Weights of a small GPT-style language model, trained from scratch on English Wikipedia: 546M tokens.
MLP neurons of a small language model. Each row is named by its layer, matrix (gate and up: input weights) and neuron, and shows model dimensions 144-271. Each number is 128 + 24 x the weight over its row's rms, rounded and kept within 0 to 255. A neuron's up and down rows have the sign that makes its largest values positive.
Before each neuron's rows, "fires in" lists the words (lower case) most often at its 100 highest values on Wikipedia text that the model never trained on.

fires in: "album", "single", "song", "songs"
L3.gate85 [147 141 117 163 127 114 120  93 170 128 137 133 115 176 164 138 169 135 106 134 169 107 120 105 109 150 143  87 121  68 123 126  99 140 107 139 117 134 110 154 134 114 155 121 145 151 105 119  92 162 123  99 114 163 114 102 166 102 121 111 113 148 146 150 169 126 142 182 100 125 144  91 179 154 129 134 119 136 156 153 123  95 147 163 159 150 118 135  97 142 105 154 133 111 156 112 123 137 131  87 149 118 142  89  98 119 147  96 145  66 131 130 138 119 139 137 129 151 111 109 158 113 149 106 145 162 119 137]
L3.up85 [139 168 147 137 120 124 101 155 130 140 112 177 132 139 170 100 135 112 191  80 162 128 104  91 126 149 112 128 124 148 143 136 143 106 136 102 128 107 115  98 163  99 144 156 133 147 130 114 126 132 125 114 150 138  94 145 119 129 132 119 103 122 134 152 165 174  84 182 146 141 108 136 138  97 158 121 119 149 156 155 118 121 142 119 112 172 119 158 112 148 147 103 129 124 135  88 163 147 151 118 138 131 164 130 157 115 143 173 142 152 126 134 112 101 122 160 124 113 105 167 133 157 107  82 151 154  94 127]

fires in: "is", "was", "by", "time", "in", "for"
L3.gate605 [156 147 122 188  64 110 131 157 151 112 134 125 134 125 184 116 132 116 127 144 121 124 136  94 130 141 113 155  92 136  91 148 114 154 128 167 163  94 143 160 106  77 144 135 140  89 129 122 104 133 157 123 134 134 157 101 138 134 102 164 119 109 118 131 116 140 135  99 105  95 155 153 108  97  91 157 125 111 141 148 135 118 142 108 144 119 117 119 118  95 119 104 113 134 117 139 109 138 171 151 132 138 154 107 155 155 106 148 137 117 122 124 120 121 152 114 139 117 115 132 133 131 150 119 150 129 122 187]
L3.up605 [147 141  99 112 137 123 115  96 138 120 135 166  95 158 106 125 133 102 118 134 114 102 142  84 148 117 149 151 152 120  64 139 118 130 142 146  97 133  98 168 137  94 130  97  94  96  99  83 114  96 171 168 159 147 125 122 110 142  91 117 102 124 150 114 107  95 148 125 103 140 159 124 133  93 121 108 104 138  95 106 131 152 115  70 182 146 127 138 105 129 104 109 127 148  99 116 137 120 154 143 138 146 153 127 146 152 130 184 133 119 124 128 133 122 120 186 107  95  84 129 142 135 152 154 126 147 137 156]

fires in: "album", "works", "book", "work", "song"
L3.gate497 [102 179 183 181 104 107 118 105 147 106 137 106 109 140 111 105 160 162 115  84 153 102 138  79 120 121 155 142 117 123 108 104 172 120 136 134 143 160 128 101 156  75 144 148 170 124 104 172 195 142 121 139  94 126 147 140 111 115 117 128  66 153 154  95 106 121 113 160 141 134 191 129 173 127 104 141 123 108  96 130 115 135 169 148 114 142 137 123  67 119 182 121 113 106 150 126 125 126 133 122 158 122 139  84 144 127  81 176 115 113 129 144 162 121 140  95 119 104 107 130  85 140 115 121 142 138 132 145]
L3.up497 [149 121 154 148 114 133 129 148 171  88 137 155  98 114 163 146 156 161 154 154 115  84 139 185 135 111 133 109 119 157  53 138 126 126 108 131 138 118 146 117 118 119 133 124 102 161 138 105 101 162 120 125 151  67  90 149 139  92 158 149 127 175 158 165 121 148 116 140 144 117 140 119 139 114 111 134 143  86 164 148 103 128 134 156  95 110 145  96 114 138 130 150 139 118 147 130 152 145 109 137 160 137 151 159 117 107 133 132 138  98 135 100 131 140 126 125 103 133 117 116 177 115 118 120 117 110  93 112]

fires in: "to", "from", "on", "into", "of", "in"
L7.gate678 [151 119 155 146  99 108 124 150 138 150 117 111 118 162 179 133 165 110 122 149  90 138 142 146 105 120 107 130 106 102 142 183 109 164 112 112 145 102 166 139 102 137 158 107 131 133 132 163 154 168 138 125 116 159  95 165 121 170 108 189 136  99 141 119 112 133  98 149 123 102 122 116 121 120 175 124 140  72 134 109 154 134 122 138 105 133 131 121 121 139 133 166 128 123 122 117  74 126 157 136 130  96 117 108 141 155 163 138 135 172 104 144 149 146 132 182 167 124 147 138 122 111 114 103 117 176 133  80]
L7.up678 [ 96 157 127  94 139 107 110 147  59 122  97 124 107 105  95 100 128 144  99 105 123 113 130 154 155 152 141 112 134 111 167 141 115 132 105  95 138 123 147 114 107 114 139 165  98  83 134 176 149 157 160 142 189 105 164 170 149 104 121 177 141  79 125 117 147 182 126 104 119 137 165 157 185 194 158 145 172 131 147 166 142 124 154  91 110 133 133 102 168 124 119 160 109 103 145 112 157 129 135 110 141 128 102 106  99 167 125 126 131 161  83 107 123 145 121 107 117 153 145 140 171 144 124 118 104 114 129 152]

fires in: "to", "not", "can", "also", "would", "t"
L7.gate961 [112 154 126 152 115 106 144 140 156 138 135 141 145 167 118  89 164 134 152 111 106 118 112 158 122 144  91 140 117 111 120 128 121 154 143 100 149 125 124 170  87  86 114 124 123 183 129 136 139 182 100 112 113 131 108 108  94 119 117 160 166  89 120 120 128 135 144 156 102 143 136 146  69 148 115  93 173 107 163  99 160 103 102 111 121 114 122 142 141 149  88 120 100 139 164 130 120 114 146 119  72  98 115 119  84 124 128 105 133  99 137 137 159 106 130 129 149 156 150 132 134 133 121  83 160 149 139 104]
L7.up961 [137 137 145 121 119 108 143 112 101 113 139 117 153 134 136  99 126 158  86 104 117 120 119 172 157 111 112  67  87 145  97 133 101 139 123 129 134 163 113 128 178  97 145 131 102 140 137 135 112  99 107 113 141 119 112 121 171 195 119 143 137 185 140  82  58 159  78 143 119 136  81 138 130 103 156 172 146 103 133 109 114 161 147 161 144 114 133 104 166 113 126 130  89 116 110 100 164 129 110 112 144 177  88 146 129 101 135  88 130 126  92 144 114 128  93  88 164 108 117 124 149 149 156 126 114 153 103 133]

fires in: "the", "as", "s"
L7.gate1180 [159 153 114 136 125 100 100 149 100 106 106  73 120 122 142 130 120 135  87 124  69 114 116 128  85  88 138 116 118  93 135 169  99 127 131 146 158 145  93 114 145  98 126  84  94 119 123  92 124 123  91 135 100 158 141 133  87 122 104 114 128 142 132 139 102 128 127 155  79 102 138 129 118 126 135 133 131  82 112 177 108 138 137 113 139 127 112 102 111 139 104 121 102 120 126  88 158 116 138 150 123 163 126 157 112 111 161 144 143  89 110  66 105 148 136 119 175 138 110  82 133 167 135 149 128 111 149 104]
L7.up1180 [161 160 148  92 135 115 149 126 121  93 117  73 106 130  95 116 114 133 122 117 117 149 117 125 115  98 152 131  94 141 158 140 109 141 121 176 156 124 154 113 116 128 134 128 162  95 133  94  89 106 140 142 159  92 135 117 107 126 131 102 105 145 150 149 137 114 175 148  89  96 158 148 127  93 122 143 151 141 124 151 142  92 157 137 144 123 129 126 146 154 107 131 106  99 152 145 139  89 151 111 162 130 159 139 107 142 159 154 112  85 153  91 136 109 105  94 192 119 139 107 131 145  84 140 141 144 114 108]

fires in: "is", "was", "can", "been", "have", "were"
L5.gate60 [130 134 107  82 159 149 119  85  99 104 154 155 145 122 107 110 117 120 137 117 151  55 130 145 114 159 119 151 133 165 133 136 144 165 145 114 138 151 147  82 106  83 166  93 135 127 181 145  85 130 152 152 143 103 128 119 149 128 108 122 137 139 146 122 119 103 138 134 125 114 139 139 109 175 114 148 129 154 100 138 130 168 108 136 127 123 149 147 110 139 125 149  88 122  81  75 128 101 132 122 130 129 121 112 106  86 113 118 124 102 123 162 119 168  87 127 122 127 143 143 128 168  98 132 123 120 139 134]
L5.up60 [151 130 172 154 138 149 136 128 138  86  97 152 125 159 114 151 146 133 129 123 125 131  98 123  83 109 119  97 103 151 102 148 108  91 135 126 158 109 132 131 110 132 120 135 109 103 108 145 132 119 129 142 155 118 166 176 108 136 117 122 144 116 111 137  91 157 113 147 101 156 121 159  98 159  83 138 196 119 137 105  88 105 142 157 159  75 134 129 125 133 138 134 101 167 100 172 113 151 120 129  82 133 165  97 119 159 123 133 124 134 101 122 113 109 150 125 125 125 136 102 166 173 139 159 126 152  97 147]

fires in: "was", "as", "a", "one", "is"
L7.gate593 [167 116  92 139 125 124 116 104 134 147 138  94 131 131 128 122 123 120 156  99 141 147 128 100  91 147 148 110 140 166 122 149  96 136 132 124 150 135 174  87 136 106  87  99 121  98 126 138 126 146 149 203  73 152  89 131 117 103  99 116 128  97 119 142 127 118  91 114 104 139 156 150 139 112 107 155 123 135 161 162 158 132 113  85 103 156 130 123 149 124 127 123  91 114 123 117  69 147 148 158 104 136 114 148 145 141 113 136 152  99 135 165  97  96 102 121 112 111 144  94 114 126 139 134 126 169  78 114]
L7.up593 [141 128 116  85 132 132 172  92 135 129 133 134 139  87 167 161 199 135  89 112 115 114 140 147 136 134 148 114  83 136 147 139 114 142 161  85 132 130 107  93 143 123  92 111 177 125 159 142 101 107 124 128 122 130 115 167 162 142 126 138 117 158 142 118 197  78 124 142 141 102 146 163 144 156 139 100 152 155 105 165 140 187 132 152 151 117 161 135 137 151 105 130 161 100 130 120 137 128  81 137 108 143 168  83 104 104 169 120 103 151 109 136 133 122 124 116 122 179 148 116 114 162 129 121 119 115 117 135]

fires in: "the", "his", "20", "that"
L7.gate581 [113 126 103 119 127 123 123 121 165 101 141 131 123 130 114 153 136 137  89 114 118 161 115 102 142 106 120 199 127 111 174  91 168 107 125 112 120 129 134 155  86 121  96 175 132 134 154 116 107 173  95 128 170 124 135 129 161 118 115 118 137 132 101 120 115 110  85 130 147 110 146 132  86 150 135 113 127 124 139 123 134 135 162 124 143 134  98 143 125 134 206 174 168 131  77 152 140 169 109 109 146  87 112  94 130 126 120 145 121 116  84 162 138 158 158 148 131 184 182 149 140 128 131 132 137 137 104 137]
L7.up581 [139 102 153 113 127 111 117 144 144 160 125 158 160 152 121 142 107 165 104 136 153 140 147 159  98 157 103 178 126 113 123 133 103 121 100 111 139 149 135 102 119  98 118 150 116 124 119 133 113  75 150 125 117 138 152 145 133 152 127 157 113 150 143 118 141 101 125 163 138 145  97 151 120 125 112 153 169 180 108 173  94 148 144 165 149  93 193 125 105 114 158 118 175 165 132 117 121 136 123 142 135 138 119  78 131 158 102  88 114 114 133 137 117 130  94  78 125 116 146 160 107 138 124  85 107 107 116 151]

fires in: "was", "is", "not", "also", "were"
L5.gate1193 [157 168 123 132 176 130 138 120 141 161 142 114 139 160 141 132  91 154  71 105 124  57 100 132 126  79 108 135 125 110 126 148  91 132 130 168 130 133 166  98 127 107 143 108 115  98 106 107 180 126 165 144 142  83 133 105 107 111 103 109 117 147  97 110 148 124 111  96 138 140 167 123  87 151 150 144 105 142 142 160 101 134 137 139 195 181 131 110 106 147 111 130  81 136  90  66 156 100 181  90 119 164 172 143 109 159 117 113 112 128 121 153  87 143 119 113 116 137 132 148 183 134 103 124 122  64 139 162]
L5.up1193 [167 150 114  94 213 158 126 102 159 145 154 137 112 131 145 126 127 181 107 127 122  66 142 143 104 119 146 130 148 175  90 122 122 154 132 110 115  84 148 141 116 145 112 115 140 112 141  89 148 115 166 147  94 167 125  96  90 108  96 104 109 138 129 117 152 101 133 135 147 144 173 145 126 131 133 150  97 164 121 132 128 111 104  94 148 123 142 130 179 147 108 177 137 154  94 143 143 151 138 147 144 166 119  97 119  97 182  83 113  88 145 133 145 151 155 129 105 118 109 125 122 120 117 164  84 132 146  96]

fires in: "of", "such", "best", "by", "to", "or"
L7.gate1019 [123 156  93 114 166  79 142 172 118 109 169  95 119 136 158  71 134 135 122 155 127 113 108 147 172 108 146 106 116 151  99 144 173 136 116 143 139 139 153 122 167 142  81 113 143 141 196 154 136 147 179 116  88  98  96 153 124 143 131 130 134 162 141 136 134 106 144 120 112 110 170 128 136 168 168 130 124 118 142 153 122 136 114  96 141 138 122 112 145 156 178  77  88 114 136  93 107 113 115 130 134  98 175  87 123 114 139 122 140 108 100 163  94 153 119 124 115 150 154 141 121 182 135 133  98 121 134 152]
L7.up1019 [116 123 140 108 107 140 126 132  91 125 144 130 103 138  92  79 109 129 102 164 163 118 112  84 144 138 156 163 121 164  93 174 127 122  98 140 140 165 134 100 131 140 117 123 135 111 130 120 121 120 167 144 125 128 119 125  97  93 104 129 135 124 106 130 141 134 151 110  64 131 187 100 128 110 151 101 173 117 123 170 121 111 133  78 112 141 135  96 149 139 138 125  91 100 152 129 122 146 170 127 118 153 108 128 144 136 132  96 138 162 111 111 149 182 106 114  87 161 148 108 127 133 108 142  98 103 122 117]

fires in: "of", "to", "for", "in", "at"
L7.gate1175 [112 152 125 111 137 110 123 153 123 112  83 108  98 158 153  86 136 141  63 145 129  83 152 161 147 125  79 169 128 134 155 167 107 108 100 133 151 114 176 120 122  83 163 135 107 141 167 149 114 133 153 133 124 132 117 103 130 140  99 143 155 154 121 117  80 114 116 127 160 101 122 127 150 144 112 128 115 129 112 125  88 121 162 114 123 127  94 123 146  71 146 105 171 151 120 148 132 133 131 158  91  82 134 150 133 117 134 113 126 134 134 103 122 115 169  86  95  98 136 168 128 121 130 145 110 104 151 139]
L7.up1175 [123 139 142 156 100 127 116 122 138 119 107 133 126 115 121 126 105 143 129 138 137 107 112 129 150 135  98  93 168 129 135 118 148 106  65 137 138  91 119 115  98  90 156 132 132 150 115 129 144 139 112 119 134 143 130 108 117  98  84 131 146  92 117 129 148 104 114 152 120 144 169 112 142  94 117  84 140 102 141 104 137 139 153 139 159 115 135 137 101 113 147 130 124 118 134 135 147 117 102  79 136 180 106 139 160 139 159 132  97 144  61  95 164 127 113  74  84 169 124 121 142 139  94 103 113 148 162  95]

fires in: "one", "member", "part"
L3.gate1250 [137 103 146 105 116 125 134 108 103  90  93 122 135  93 122 140 119  84 152 104 143 171 124 115 127 153 152 137 132 139 142 148 137 101 204 160 119 145  94 134 136 129 129 164 144 122 118 123 118 125 169 134  95  97 121 150 152 116 102 164 130 112 151 156 101 185 112 120 130 118 141 164 140 141 108 106 177 133 116 176 129 126 146 139 121 145 115 133 134 135  92 106 164 114 135 114 159 146 146 109 133 104 163 153 140  95 166 144 136 161  83 114  81  98 104 133  94 164 132 123 136 122  63 150 132 156 139 131]
L3.up1250 [131  98 117  93 145 155 122 120 137 151 110 144 110 117  94 127 160 120 117 134 133 129 156 136 160 121 186  91 143 105 157 187 112  96 133 119 141 147 104 129 125 114  82 123 125 125 103 152 151 145 100  96  99 147 129 142 106  87  68 116 126 123 127 193 136 122 119 104 125 111 159 126 132 132 128 128 108 154 124 135 134 160 172 129 165 125 113 123 160 168  86 100 122 114 157 111 114 113 165 100 159 122 152  89 156 104 126 116  87 138 117 105 174  83 119 132  85 149 152 125 122 126  79 129 107 137  99 131]

fires in: "this", "that", "same", "his", "of"
L7.gate1230 [170  97  98 119 154  92 153 102 122 135 117 115 106 137 136 124  91 173 131 155 117 136 127 108 159 118 110 139 157 146 113 111 174 125 115 121 149 147 138 145 133 148 129 195 108 112 107 130 148 178 100 129 103 124  99 145  82 133 160 124 114 122  91 140  78 140 116 129 150 164  80  68  89 118  99 145 112 130 123  74 119  76 145 121 143 137 114 139 122 128 160 151 170 117 126 143 140 116 152  94 146 182  99 142 143 142 105  83 130 159 128  93 133 147 155 169 127 145 160 167 132  76 151 145  98  99  95 132]
L7.up1230 [131 139 114 189 111  93 107 172 121 157 133 174 186 126 167 128 147 172 125 113 104 115 111 119 167  93 125 122 112 145 175 142 132 131 138  48 158 121 162 121 159 156  84 138 155  94 145 120 128 151 126 148 150 129 122 187  96 122 127 139 112 155 136 137 146 161 140  95 118 139 106 153 147 136 172 137 145 133  99 108 139 112 100 151 117 107 111 108 115 119 155 112 120 119 137 117 142 125 147  98 163 104 155 132 113 167  94 144 110  91 121 133 129 126 115  86 170 111 148 115 130 140  91 144 131 115 113 189]

fires in: "of", "in", "for", "from", "with"
L7.gate706 [160 130  96 112 130 157 122  83 139 157 117 118 144 139 107 138 105 120 137  95 157 100 101 152  94 107  98 111 102 125 121 114 147 136  97 171 158 115 160 154 133  98  99 122  94 116 118 126 139 152 105 111 131 105 122 111 130 137 119 149 123  88 122 114 121 100 117 129 124 138 146 144 113 128  83 140 161  79 126 134 123 137 109 144 147 116 153  88 109 111 156 112 148 153 165 150 141 110 146 124 114 129 126 158  81 116 155 156 130 131 120  86 122 127 117 138 123 158 150 127 105 132 132  69 145 107 154 125]
L7.up706 [165 143 109 123 144 163 147 102 139 181 146 111 160 127 117 112 113 104 121 102 147  93  86 171 113 150 133 127 100 136 126  84 122 120 112 162 100 116 111 182 131 119 120 129 107 124 112 130 120 134 127 103 126 133  86 134 145 123  85 161 114  92 153 123 113 120 154 101 156 121 118 149 132 106  94  84 139 119 133 126 162 104 141 124 155 140 184 114 125 115 128 136 124 120 157 159 117 138 146  79 143 139 139 150 108  96 151 146 115 155 131 122 163 131 172 146 105 146 145 121 119 138 138  87 118 111 159 123]

fires in: "to", "i", "and", "t"
L7.gate294 [154 147 159 100 115 144 168 115 106 139  87 101 143 125  86 109 115 147 116 154  99 131 188 163 145 124  90 120  91 120 134 149 141 136 135 117 177 141 138 120 121  96 146 141  86 175 107 122 148  95 134 100 139 110 109 142 141 139 133 148 164 156 108 128  83 100 113 163  96 145 142 120 145  72 162 139 149 119 122  80 100 132 111 151 122 136 115  94 114 115 122 149 129 137 130 101 127  82  95 130 151  98 103  89  89 170 123 102 108 120 135 153 109 116  81  81 125 143 149 159  90 139 107  82 124 139 142  81]
L7.up294 [124 174 136 157 101 134 101 111  68 125 128 102  96 146 114  70 120 146 140 112 129 141 149 139 144 127 129 107  63  91 141 149 139 155 140  82 156 143 135 130 178 136 142 128 158 204 141 165 108 142 109 106 105 119  99 106  95 141 121 136 129 124 148 115 100 101 158 135 110 167 138 156 151 113 122 143 142 101 144 130 108 140 131  95  78 151 119 139 113 115 174 125 128  65 185 114 136 150 133 106 110 100 145 179  96 193 129 126 105 133 139 163  99 122 121 121 129 158 143 143 103 162 141  94 140 117 102  85]

fires in: "of", "was", "by", "is"
L7.gate607 [153 131 123  97 136 121 124  95 114  90 133 147 117 142 116 121 105  99 105  90 127 102 132 126 150 201 124 106 100  80 114 138 104 113 171  81  98 113 130 141 110 127 115 120 148 133 141 128 126 176 158 131 116 144 134 144 144 150 152 115 107 127 136 137 166 117  68  91 140 154 184 121 107 144 148 183 145 149 165 116 125 117 177 129 107  99 128 161 127 135 129  96 147 144 109 119 147 120 114  80 119 138 146 165 126 134 107 109 153  88 108 160 125 145  83 159 118 132 130 122 126 155 148 119 136  97 173 120]
L7.up607 [141 133 112  68 153 124 149 116  94 140 134 158 154 115 138  58 107  81 133 165  92 149 163 143 154 135 165 159 101 103 118 129  92 149 125  96 125  97 134 154 121 178  72 123 132 132 138 110 140 158 174 132 127 144  80 193 143 178 133 101 106 186 145 128 137 109 109 125 128 143 152 118 137 119 156 139 136 114 118 145 121 161 150 134 101 111  71 154 173 127 145  90 128 142 154 120 143 160 121 141 144 152 122 109 121 131  84 143 100 130 122 108 125 138  93 131 113 148  85 132 159 132 135  99 111 115 152 120]

fires in: "has", "have", "had", "no", "is"
L7.gate1203 [129 150 102 110 119 128 115 121 110 119 155 107 121 120  95  96  91 113  56 178 118 164 151 117 129 133 148 146 120 122 141 107 131 123 136 105 129 149 128  91  94 138 126 139 125 158 136 167 122 124 137 159 164 142 121 115 154 102 150 154 153 104 140 122  95 119 146 102  92 104 112 136 115 128 114 106 152 115 158 138 117 116  93  99 143 124 127 117 134 138 169 161 149 137 134 159 116  88 128 126 122  90 102 112 108  84 107 145 132 114 175 119 125 152 109 120 109 119 140  94 116 117 171 110  95 128 133 139]
L7.up1203 [114 102 127 126 109 182 122 103 132 103 178 129 109 100 123 156  95  91 134 180  77 145 118 132 151 114 119  98 122 102 131 110 162 103 146 100 149 122 115 117 136 100 133 100 151 149 140 142 101  81 122 107 126 119 153 125 145 131 175  67 128 111 116 182 154 136 153 145 156 105 133 105 106  89 100 165 123 161 131 109 118 165 145 143 140 148 104 119 112 165 142 139 111 124 134 155 148 158 106 122  72 122 124 126 148 135  93 130 149  86 150 133 112 128 108 105  94 115 138 125 124  77 140 154  89 139 127 131]

fires in: "in", "to", "from", "and", "until"
L7.gate361 [120 128 110 141 140 119 118 152 137 145  66 110 194 162 121 106 147 133 129 107 174  92 117 116 117  83 172 132 158  95 125  95  99 147 107 120 157  41 130 118 120 126 153 132  73 173 144 187 149 123  94 130 147 144 106 113  88 124  94 172 153 113 101 110 173 110 137 147 132 128  92  94 112 124 150 115 132 102 110 128 149 141 117 123 133 136 139 133 112 160 126 126  95 172 162 152  97 107 140 123  73  94 122 119 140 116 114  55 115 129 141 182 153  79 129 111 127 126 144 135 133 134 153 136 148 130 135  95]
L7.up361 [134  97  90  98 135 131 134 105 184 180 120 199 162 106 140 146 119 121 127 146 126  99 122 146 159 144  73 220 156 140 157 140 112 116 142 131 104  70 111 153  96 143 129 132 148 144 116 116 115 126 123 185 153 126 111 115 150 165 115 153 161 135 138 116 131 132 134 132 109 131 147  84  92 139 135  98 143 130 130 139 108  97 136 128 130  98 161 117 109 146 126 116 170 121 144 132 123 107 121 122 178 132 125 131 160 160 143 104 108 117  85 137 151 130 156 122 125 148 124 149 127 104 108 134 179 140 129 139]

fires in: "2", "0", "1", "also", "3", "was"
L7.gate89 [137 143 156  91 150 121 172 110 134  94 155  82 111 135 121 176 136 108 137  96 119 167 111  98 115 151 133 148 112 137 165 150 103 132 123 118 150 101 150 142  58 117  94 130 116 135 135 142 106 152 110 193 102 118 109 144 132 126 100 131 132 135 148 131 146 160 112 181 140 122 125 130 156 126  99 180 155 143 151 138  95 144  86 154 151 125 164 121 134 113 155 113 146 175 140 149 159  92 128 113  86 112 142 131  96 141 149 142 121 151 153 118 136 124 103 123 106  91 149 107 104 138 120 142 120 137 106 115]
L7.up89 [150 181 182 136  95  79 143 162 126  92 140 107 160 185 164 134 165 161 171  92  81 121  89  98 129  99  86 114  73 117 126 131 111 143 109 154 111 133 152 154  94  95 122 125 141 103 101 140 172 145  90 141 141 188  53 131  85 160 132 135 112 100 103 157 141 102 123 146 116 119 135 142 130 145 110  82 126 101 119 118 107 140 100 119 119  87 136 124 143 120 104 153 125 152 122 117 135 120 144 123 101 119  73 158 143 124 165 137 142  88  97 165 132  89 136 157 156 116 125 129  96 130 141  67 109 110 110  87]

fires in: "a", "as", "became", "considered", "become"
L7.gate852 [178 165  84 106 172  80 144 140 164 129 134  83 127 137 123 117 118 121 117 117 117 147 150 129  96 144 124 130 111 117 117 140  94 131 108 128 160 107 168 106 142 117 180  81 122 138 126 121 123 105  71 125 139 160 128 158  97 105 114 110 148 155 158 148 119 129 101 141  97  66 109 126 102 120 132 160 189 150 117 132 124 116 155 100 101 126 134 121 121 126 120 145  86 129 125 118 113  79 145 132 127 135 113 113 129 150 127 127 154 125 130 115 120 126 155  87 148 142 133 125 139 158 168 137 103 108 156 113]
L7.up852 [148 124 152  95 116 105  90  91  83 172  96 111 121 144 142 136 127 156 115 104 178 168 152 105  79 121 155  91 138 149 109 103 124 138 139 127 166 119 162 121 123 145 143 112  77 112 120 121 178 110  89 108  89 118  91 145 143 121  97 111 117 143 141 146  82 145 142  93 132 129  99 171 104 122 125 159 135 132 115 158 133 152 150 127 100 112 131  98 147  94 106 122 106 132 132 104 100  92 144 159 145 142 110 136 126 144 126 149 159 137 121  73 110 139 102  86 164 156 129 153 128 124 128 174 122 126 145 103]

fires in: "that", "same", "over", "at", "one"
L7.gate1273 [135 109 119 114 127 112 125  77 151 130 137 118 139 142 115 111 126 133  85 126 135 142  99 119 125 121  64 154 112 121 144 130 152 108 128  79 129 177 130 130 133 136  71 159 160 166 135 104 157 115 128 183 124 128  86 152 122 132 131 118 119 128 114 125  87 167 123 145 148 159  87 135 140 128 118 100 102 167 143 106 108  96 125 128 116 153 121 146 155 142 168 140 141 138 134  77 128 126 127  97 131 152  44 122 129 138 151 114 151 147 139 156 124 118 106 149 144 103 175 122 160  91 134 145 134 125 118 102]
L7.up1273 [134 125 137 127 161  91 161 132 112 139 159 180 145 126 148 118 105 109 142 134 106 131 130 105 143 119 143 148  74 115 118 136 126 142 129 102 143 147 145 126  74 119 115 121 146 115 113 142 111 100 163 117 116 127 139 146 161 113 128 116 117 132 194 132 137 130 139 126 100 145 125 156 120  92 105 105 135  82 143 112 128 115 126 146 117 198 104 154 133 136 140 120 142 123 140 117  78  63  98  97 135 119 119 126 104 133 121 114 119 139 108 157 136 103 110 160 129 163 104 112 122 114 101 106 148 127  95 163]

fires in: "had", "have", "has", "with"
L7.gate886 [164 113 111 109  93 135 146 100 135 132 123 121 144  68 133 122 105 135 121  59  97 138 150  87 114 127  76  78  75 144 138 120 131 123 110 118  91 143 103 140 151 103 140 167 123  97 148 154  90 136 153  88 130  91 133  84 133 165 121 131 156 147 114 134 129 151 110 140 152 119 120  80 100 155  91 148 145 124 135 139 116 136 135 147 145  76 143 133 110 144 119 144 138 126 113 133 114 133 114  86 110 112 150 125 106 141 112  92 139  78 106 155 101 108 109 130 128 126 129  98 171 128 185 124  84 126 121  98]
L7.up886 [182 149 132 110 132 176  82 149 135 101 143 106 154 109 151 185 104 144 127 134  86 134 128 109 102 108  80 121 110 179 107 124 141  57  99 122 142 163 118 135 149 135 126 164 180  95 141 127  81 141 160 112 129 116 115 129 133  74 134 112 184 135  93 142 145 142 138 135 140 144 115 127 156 156  93 153  92 145 150 113 144 158 153 134 163 138  89 100 126 157  94 165 106 147 115 119 126 124  81 141 131 149  86 130 139 145 152 108 127  92 117  53 115  95 100 113  59 121 146 148 153 115 140 138  90 139 148 149]

fires in: "the", "s"
L7.gate536 [170 113 101 117 180  57 162 143  83 138 110  96 116 126 111 114 148 123 125 123  91 123 147 120 112 115 135 118 144 110 143 169  88 174 167 123 179 149 141  70 135  94 124  97 107 129 130 146 139 115  82 141 114 116 131 153 116 167 103 118 103 129 143 124 133 105 104 123  77 158 157 148 120 149 126 159 159  90 139 152 104 141 157  97 156 110 104 125 118 113 140 110 138  92 138  96 155  63 154 130 136 143 148 139  93 127 157 141 138  93 113 120  98 152 102 121 161 149 159 123 113 147 153 108 134  92 143 109]
L7.up536 [139 138 136 134 176  76 178 134 116 127 150 115 134 119 115  99 162  73 132 163 141 115  92 103 118 151 121 100 128 132 163 159 121 121 132 127 124 116 157  67 141 145 144  71 149  90 121 102 121 111  95 132 134 123 105 133 152 141  63 112 118 172 154 180 134  99 106 143 122 115 161 160  93 124 149 127 116 121 127 176 145 120 145  78 153 157 119 147 120 108 177 127 124 113 126 138 177 112 154 154 135 109 157 123  77 120 136 149 109 123 174 145 144 167 165 130 151 149 147  78 145 116 168  96 138 108 133  86]

fires in: "is", "s", "was", "are", "been"
L7.gate144 [154 141  98  98 107 141 131 142 118 112 157 111 156  91 114 155  99 140  85  81 137 109 189 122 107 119 120 162 111 119 160 150 106 115 135 114  97 137 120 107 112 122 127 123 108 140 156 158 144 110 122 164 160 100 141 119 161 186 106 141  95 130 153 134 145  98 120 124  83 127 147 105 146 154 163 155 128 151  82 125 117 164 137 110 161 120 120  94 106 136 147  97  84 124 109 124 122 104 131 101 117  85 136  91 126 133 111  99 116 116 141 121 115 161 138 136 121 150 138 117 132 137 135  64  84  94 172 159]
L7.up144 [141 102 126 139 167 134 142 189 172 166 133 137 107 119 149  92 163 160  97 140 157  86 146 122 142 108 143 139 112 141 129 146  92  97 129 131 100 102 129 117 113 144 123 127 128 109 140 130 144 131 119  99 118 140 175 133 113 117 128 152 130 141 113 118  86 125 141 103 146 126 110 133 137 104  96 150 116 155  81 112 103 102  99 149 117 200 135 109 109 116 118 150 141 125 117 131 139 118 110 115 158 101 109 134 154 116  93 164 122  87 123  91 111 111 155 135  87 133 143 156 123 111 100 145 139 129 160 165]